config.yaml
hidden_size: 384
hidden_act: "tanh_gelu"
rope_theta: 1000000.0
init_std_down: 0.0
learning_rate: 0.00066
beta1: 0.95
decay_shape: "linear"
MLP neurons of a small language model. Each row is named by its layer, matrix (up: input weights; down: output weights) and neuron, and shows model dimensions 96-223. Each number is 128 + 32 x the weight over its row's rms, rounded and kept within 0 to 255.
Before each neuron's rows, "fires in" lists the words (lower case) most often at its 100 highest values on Wikipedia text that the model never trained on.

fires in: "the", "first", "most", "very", "an"
L5.up362 [174 125  79 152 157  98  67 140  99 110  57  92 131  44 120  76 102  96 118 130 102 179  90 105 107 111 159 140 172  81  63  51 160  92 138 167 127 145 163 133 153 102 147 109 107 141 137 199  84 154 109 128 139 103  55 185 142  85  80 153 201 125 185 131 122 107 178 162  91 135 145 130 141  58 142 137 165  74  99  54 134 139 106  56 148 186 141 140 136 137  68 155 123 113 132 115 139 170 103 125 190 144  94  80 130 159 159 107 134  81 129 134 112 129 128 133 145 170 128 125 127 155 152 124  87  87 122 161]
L5.down362 [120 148  71 190 118 119 136  74 141 100 104 139 181 128 109 130 134 148 119 110 101 123 138 120 121  87 141  88 151  95 118 162  62 129  98 143 128 125 160 158  93  97  98  76 108 133 108 155 136 102 121 138 102 161 149  95 112 148  96 149  89 143 110 128  66 178 100 138 124 120 157  90 119 133 107 131  95 135 143 105 171 131 120 183 124 112 103 110 136 102 100 161 133 126 146 112  91 158 108 156 126 155  68 196  41 120 117 101 144 136 162 142 152 124 189 116 177  99 136 165 113 153 107 118 132  70  57 141]

fires in: "of", "s", "these", "two", "its"
L3.up731 [169 178  85 153 188 152 158 161 107 114  92 118  96 121 161 131 127  96 100 107 194 136 131 109 191 138 163 133 210 119  92  51  85 160 159 143 139 151 125 146  99  97 122 116 195 114 152 111  91 162  67 120 127  82  97 119 162 129  97 102 162 126  76 121  58 151 146 135 122 107 147 131 148 116 119 128 218 139 115 129 125 146 110 127 139 123  96 117  96 132 153  90 156 108 146 108 126 110 154 169 117 144  90  99 161 164 191 146 136 106 127 148  89 123  79 119  95  90 152 153 167 130 118 151  85  56  78 209]
L3.down731 [158 102 151 128 137  75 123 154 139 127 120 168  85 133  95 153 117  92 134  73 115 169 173 166  82  77  99 166 181 112  85 133  98 103 162 111  77 137 139  95 131 145 139 155 142 110 102 144 109 145  86 156  98 144 183 116 169 167 136 160 141 162 155 140  95 139 221  92 132  96 111 182 129 119 127 126 173 125 163  94  84 197 130 190 101 156 122 113 135 104 124 124 137 175  91 115 132 142 122 139 183  97 168 121 107 159 129  90 142  86 163 176 166 124 152 138  76  70 143 130 176 121 126 125 111 109 153  84]

fires in: "this", "these", "it", "what", "some"
L3.up271 [168 136 154 114 141 154 157 116 105 142 111 148  79 139 178  69 118 173 171 107 147 133 146 172 201 132 150 126  95 117  81 124 124 156 136  82  47 125 167  90 163 128 141  70 149 117 118 107 107 144 127 134 134  89 106 160 158 125 169 120 142  93 139 129  95 127 136  93 130  66 112 132 131 149 153 194  96  94 173 156  94 163 123 125 131 117 137 126 125  92 149 153 134  93 113 112 158 114  99 147  96 137 124 178 148 116 125 154 146 120 117 134 133 163  88 137 124 170 128 140 158 136 121 171 131 150 112 108]
L3.down271 [ 90 152 139 110  77 162 118  94 177  95 174 112 105 121 107  86  92 136 125 105 142  92  87 104 117 167 154  59 158 159 140  71 124 108 117 170 104 148 120 111 106 185 202 172 138  83 117 143 185 100 135 152 140 144 140 177 164 148 124 175 120 157 141 118 117 104 133 114 151  98 111  95 152 122 164 115 137 139 139 149 100 111 105 146 105  98 131 156 148 120 114 106 165 131 106  90 160 134 108 162 129 203 121 104 140  93 112 129 109 154 150 131 125 105 168 110  88  99 143 163 131 192 137  95 110 149  44  96]

fires in: "of", "the", "s"
L3.up442 [161  98 106 142 198 179 141 134 116 113  87 122 118 134 102 127 163 140 156 163 116 113 173  82 203 135  70 128 113 149 111 108 108 116 112  89 155  99 123 140  91  86 116 152 189 127  70 143  44  96 152 172 142 129 112 132 130 108  79 120 201 152 138 115 136 111 166 112 140  98 102 119 116 134 107 138 226 101  95 110  97  94  86 153 149 132 130 103  85  83 147 131 143 114 132  95 179 142 151 153 152 153  83  98 127 183 162 153 136  93 146  87 140 121  73  95 120 145 108 164 163  74 134 154 129 117 129 130]
L3.down442 [ 98  87 130 103 136  88 160 131  92 166 139 143 103 112 138 156 131 105 132 183  90 101 178 148 149 156 162  90 174 145 124 168 139  46 190  96 122 160  58 126 148  85 170 144 203 105  89  98 147  84 131  67  60 111 177  83 120 175  93 140 109 148 124 131 117 117 175  91 141 130  60 125 155 160  79 128 151 124 124 103 134 208 168 131  94 140  67 153 132  76 116 137 170 123 121 109 143  81 156 136 145 131 106 159 158 172 146  71 110 101 146 153 156 134 124 140 125 144 155 139 190 125 114 143 143 149 104  84]

fires in: "who", "family", "years", "whom", "parents", "which"
L3.up812 [110 112  93 112 142 143 143 118 119 114 144  89 115  85 170  70 156 159 129  85 164 121 148 178 133 146 122 133 163  56 118 109  93 154  85 102  83 154  71 123 114  74 146  79 208  96 170 152 144 116 165 134 126 119 132 150  47 139 136 117 119 145 183  41 183 134 118 144 134 104 230 136  92  73 104 144 139 125 116 120  61 135  98  79 134 169 126 156 176 156 149  98  42 128 156  69 185 147 118 124 119 119 126 119 163 160 164 102 126 145 153 123 108 115 144 112  91 123 135 115 100 170 103 173  81 159  95 180]
L3.down812 [ 98  85 130  98  96 152 128 169 144 136  82  52 127 158  99 124 150  66 114 115 165 186 139 128 121 107 129  52 194 139 152 135 157 174 110 146 116 108 126 141 116 114  75  62 155 113 128 122 117 172 163 109 167 181 119 143 114 166  67 139 110 118 134 128 178 179 116 154 109 148  63 122  95 153 123 184  76 105 104 138 137 157  70 158 100 158 113 106 171 146 190 115 126 142 157  94 157 126 140 175 178 125  85 117 136 140 142 119 120 161 151 135 113 133 126 110 134 149 183 108 141 104 126 106 135  58 101 158]

fires in: "by", "from", "to", "fra"
L3.up601 [ 89 132 140 135 136 159 165 149 115 119 136 130  83  72 168  80 177 187 124  76 154 116 110 128 117 142  78 119 124 173 132 104 168 118 159  95 169 124 121  10 136 146  85 108 183 157 168 138 125 136 223 140 127 144 136 138  64 136 118 127 165 101 105  72  58 120 124  86 111 121  56 106  86 166  84 119 127  80  89 149 102 109 115 136  95 145 117 106 102 171 118 111 121 102 124  93 133 123 129  97 120 132 163 154 146 153 141 170 116 121 108 151 150 143 147 149 138 154  77 121 109  66 158 202 137 165 110 157]
L3.down601 [ 98 135 152  95 121 128 137 117 104 141 159 121 145  90 169 156 109 123 149 102  96 131 125 136 102  57 133 130 124 143 138 115 144 144 127 155 110 139 160 168 156 172 113 101 165 114 116 154 100 121 100  91 102  97 101 161 129 149 135 129 165 135 176  90 138  22 127 100 186 159 110 111  37 151 131 174  77 110  97 119 186 144 120 101 137 181 110  79 121 153 154  81 184 117 107  68 112 155  66 123 130 147 132 154 130 149  80  73 144 175  63 124 136 145 137 199 124 139 151 136 132 146  95  90 127 104 115 106]

fires in: "where", "which", "without"
L3.up1176 [156  87  48 101 143 186  89 114 135 187 162  91 120  94 135  97 133 156 122  93 198 207 195 170  82  84 153 111 155 135 115 115  93 165 153 125 128 119 154 116  99 119 129 109 195 150 101 109  99 130  87 170 156 134  10 145 153 114 158 137 121 119 193  73 150 164 100 185 127  79 150 122 108  83 134 108 150 163 123 122  94 120  85 134 170  99 100 114  90 149 107 165 122 158 178 118 177 123 114 162  48 141 155 174 168 148 123 116 131 140 163  76 158 136 166 187 189 160 114 155 103 203 102 163  89 188 138 137]
L3.down1176 [ 85 143 139 165 143 116 116 115 158 167 127 111  87 126 104 169  79 162 122  93 145 160  71 141 143 142 178 160 145 166 160 119 127 147  95  88 133 124 202 123 122 114 136 114 136 143 166 123  76 135 116  82 211 142 113 126 161  99 120 144  59  92 100  81  97  96 103  80 134  95 130  38 152 174 195  91 129 124 111 143 170 186 174  69 146 165 126 124  73 124 156 118 179  92  72 103 166 129 128 111 138 231 165 137 170  90 127 136 145  96 157 112 122 100 153 147 174 114  75 133 140 167 103 167 109 167 111 117]

fires in: "to", "by", "in", "from", "at", "not"
L5.up1529 [148 100 134 147  74 212 142 170 143 165  85 107 136 140 148  97 115 132 214 132 112 110  72 187 102 129 106 119 116  69 135 123 110 159 166  56 119 139 172 127 101 133 112 177 181 145 158 113 126 166 136 129 112 119 114 139  65 102 172 113 146 155 161 106 115 144 118 155 153 171 124 137  87 120 113  89 135 125 123 128  64 109 119  63  96 159 166  76 125 123 147 108 163 119 161  96 164 143 102  71  99 117 120 119 133 145 134 102 115  81 119 147 161  60 128 149  97 155 127 113  62 107 160 184  94 197 122  97]
L5.down1529 [ 88  90 106 116  85  84  84  93  92 135 153 143 165 135 146 121  98  93 183  53 145 156  85 129 129  99 136 119 118  99 200 121 148 129 122 116 116 122 100 146 103 163 104 159 155  96  99 109 100 130 131 103 161 164 123 120 100 101 127  87 190 156 161 199 123  71 119  89 162 139  89  88 103  93 125  79 178 135 152  90  93 163  83 106 153 152 162 105 133  58  88 121 128 161 136 111  97 185  85 154 147 132 156 160 172 107 141 100 133 177 168 157 122  83 149 106 127 104  96 143 164 128 138 117 133 157 102 192]

fires in: "the", "total", "of", "census", "climate", "elevation"
L3.up215 [197 137 127 182 148 137 113 166 107 137 117  86 121 122 122 181 144  90 110 151 162 135 177 149 157 137 114  67 117 104  78 153 102 134 162  88 136 147 170 113 135 143 145 121 217 138 141 158 110 160 194 185 131 181 100 140 125  82 139 136 141 137 198 142  79 130 149 125 142 174 109  97 151 122 132 120 161 131  22 101 152 142 120 111 127 174 116 122  69 134 177 131 112  97 101 140 163 113 132 126 183 151  86 136 157 187  95 130 162 127 184 123 106 139 132 172 109 136 124 143 109 140 122  71 101 146 116 130]
L3.down215 [153  59 112 116 182 152 128 115  97 171 149 118  91 165  70 110 172 110 130 139 148 132 192 113 149 107  79 111 190 155 142 147 158  92 128 143  95 119  98 121 150 122 112  97 178 132 186 127 149 113 138 133 187 137 193  71  89 109  40 186  97 123 136 129 148 120 125 115 147 135 121  70  72 131 139 139 119 138 147  92  99 170 166  89  45 137  87 155 115 167 148  94 127 113 121 153 183  95 130 137 102 193  85 169 145 115  91 100 126  53 192 158 177 140 111 147  99 131 154 127 125 128 138 160 181 188 139 100]

fires in: "of"
L3.up1034 [164 119  95 168 163 119  87 171  46 139  69 127 129 114 171 158 173  65 149 176 128 154 175  84 187 178 192 138 111 136  80 168  82 170 144  98 156 166 126 171 168 105 107 181 149 127 111 124  88 152 197 138 163 139  86 137 118 101 132 118 212 147 144 123 100 171 156 142 125 183 126 113 130 114 144 114 202 125  97 120 130 126 146 110 156 143 141 108  99  86  67 161 125 151 114 112 143 130 152 158 157 130 124  58 157 147 159 140  88 142 137 170 146  75  68  93 144  95 137 155 110 127 124 145 123  91  93 170]
L3.down1034 [172  94 197 162 181 106 150 124  77 139 129 157 117 156  84 133 124 107 101 136 124  55 146 139 210 161  57  81 135  95  92 170 100 163 121 106 161 160 159 149 160 148 151 115 129  98 173 120  97  85 159  51 179  95 179 143 168 165 163 171 173 152 160 134 200  95 167 129 120 117 144 123 130 168 136 155 108 129 164 138 147 124 142  61  77 136  90 163 185  96 164 131 144 204  82 148 127 151 197 109 135 144 158 123 167 160 159 135 160 140  94 134 144 133 118 132 134 124 139 171 132 148  64 132 171 176  91  92]

fires in: "an", "a", "newly", "first", "last", "l"
L6.up1453 [148 130 120 125 146 112 117 118 122  95 110  79 105 104 148 118 100 169  84 150 153 140 111 165  94  44 117 109  92  85 145  98 163 116 128 104 157  87 110 136  85 144 100  66 165 128 114 156 105 143  78 172 149 112 153 151 117  88 142 172 159 130 119 103  88 172 149 159 127 115 109 130 117  72  56 123 167 138  80 109 113 145 107 117  95 174 112 118  70 115 151 161 102 125 164 142 106 167 113  96 144 117  80 116 138 113 152 107 132 109 175 117 184 120 117 168 100 149  55  63  97 147 220 195 131 198 126 216]
L6.down1453 [103 121 101  83 118  69 170 110 121  82 142 148 185 113  46 100 115 122  65 117 168 229 147 152  72  88 177 173  86 180  90 106  62  66 130 128  89 117 167 141 141 151 131 129 170 133  54 246 138 123 154  63 175 193 163 139  74 128 191 114 107 161 124 150  63 131 136 169 147 133 131 139 106 118 143  81  73 152 133 202 118 135  83 171 136  88 108 133 172 144 125  99 136 106 163  98 127 115 136 118 143 155 130 108 160 148  93 111 153 137 105 178 165 149 131 166 137 139 156  99 152 121  89 106 123 115  89 140]

fires in: "where", "when", "which", "whom"
L6.up294 [105  83  82  98 121 171  95 139 104 168  64 129 106  60 179 110 122 146 125 114 176 160 165 164  96 117 168 150 199  74  95  73  56 133  84 127 156 100 143  97 104 142 103 123 169 170 116 140 121 127 163 114 152 142  31 163 190 109 143 123 136 137 177  80 111 148 133 198 105 195 136 114  95 111 106 103 115 115 172 144 133 144 124 117 122  91 136  83 149 169 153 132 131 159 113 119 108  97 106 155 107 169 122 126 179 133 187  67 165 159 135 103 141 118 133 197 174 163 101 162 129 196 118 177 104 153 122 171]
L6.down294 [144  65 103 100  39 127  43 142 112 144  99  80  94  76 108 157 169 136 125 149 131 138 141 175 123 160 130 146 170 125  92 185  74 147 107 168 142 134 131  96 145 138 100  93 115 131 122  92 133  87 125 112 126 202 139 128 160 177 103 119 155 113 122 105  83 101 109 138 123 105 117 103 149 146 143 135  88  89 136  87 141 138 151 143 115 160 172 136 157 133 145 135 203  78  89 127  82 144  79 140 102 105 134 155 151 141 116 149 183 138 154  80 121 122 126 145 144 141 119 116 150 180 145 133 176 164  86 121]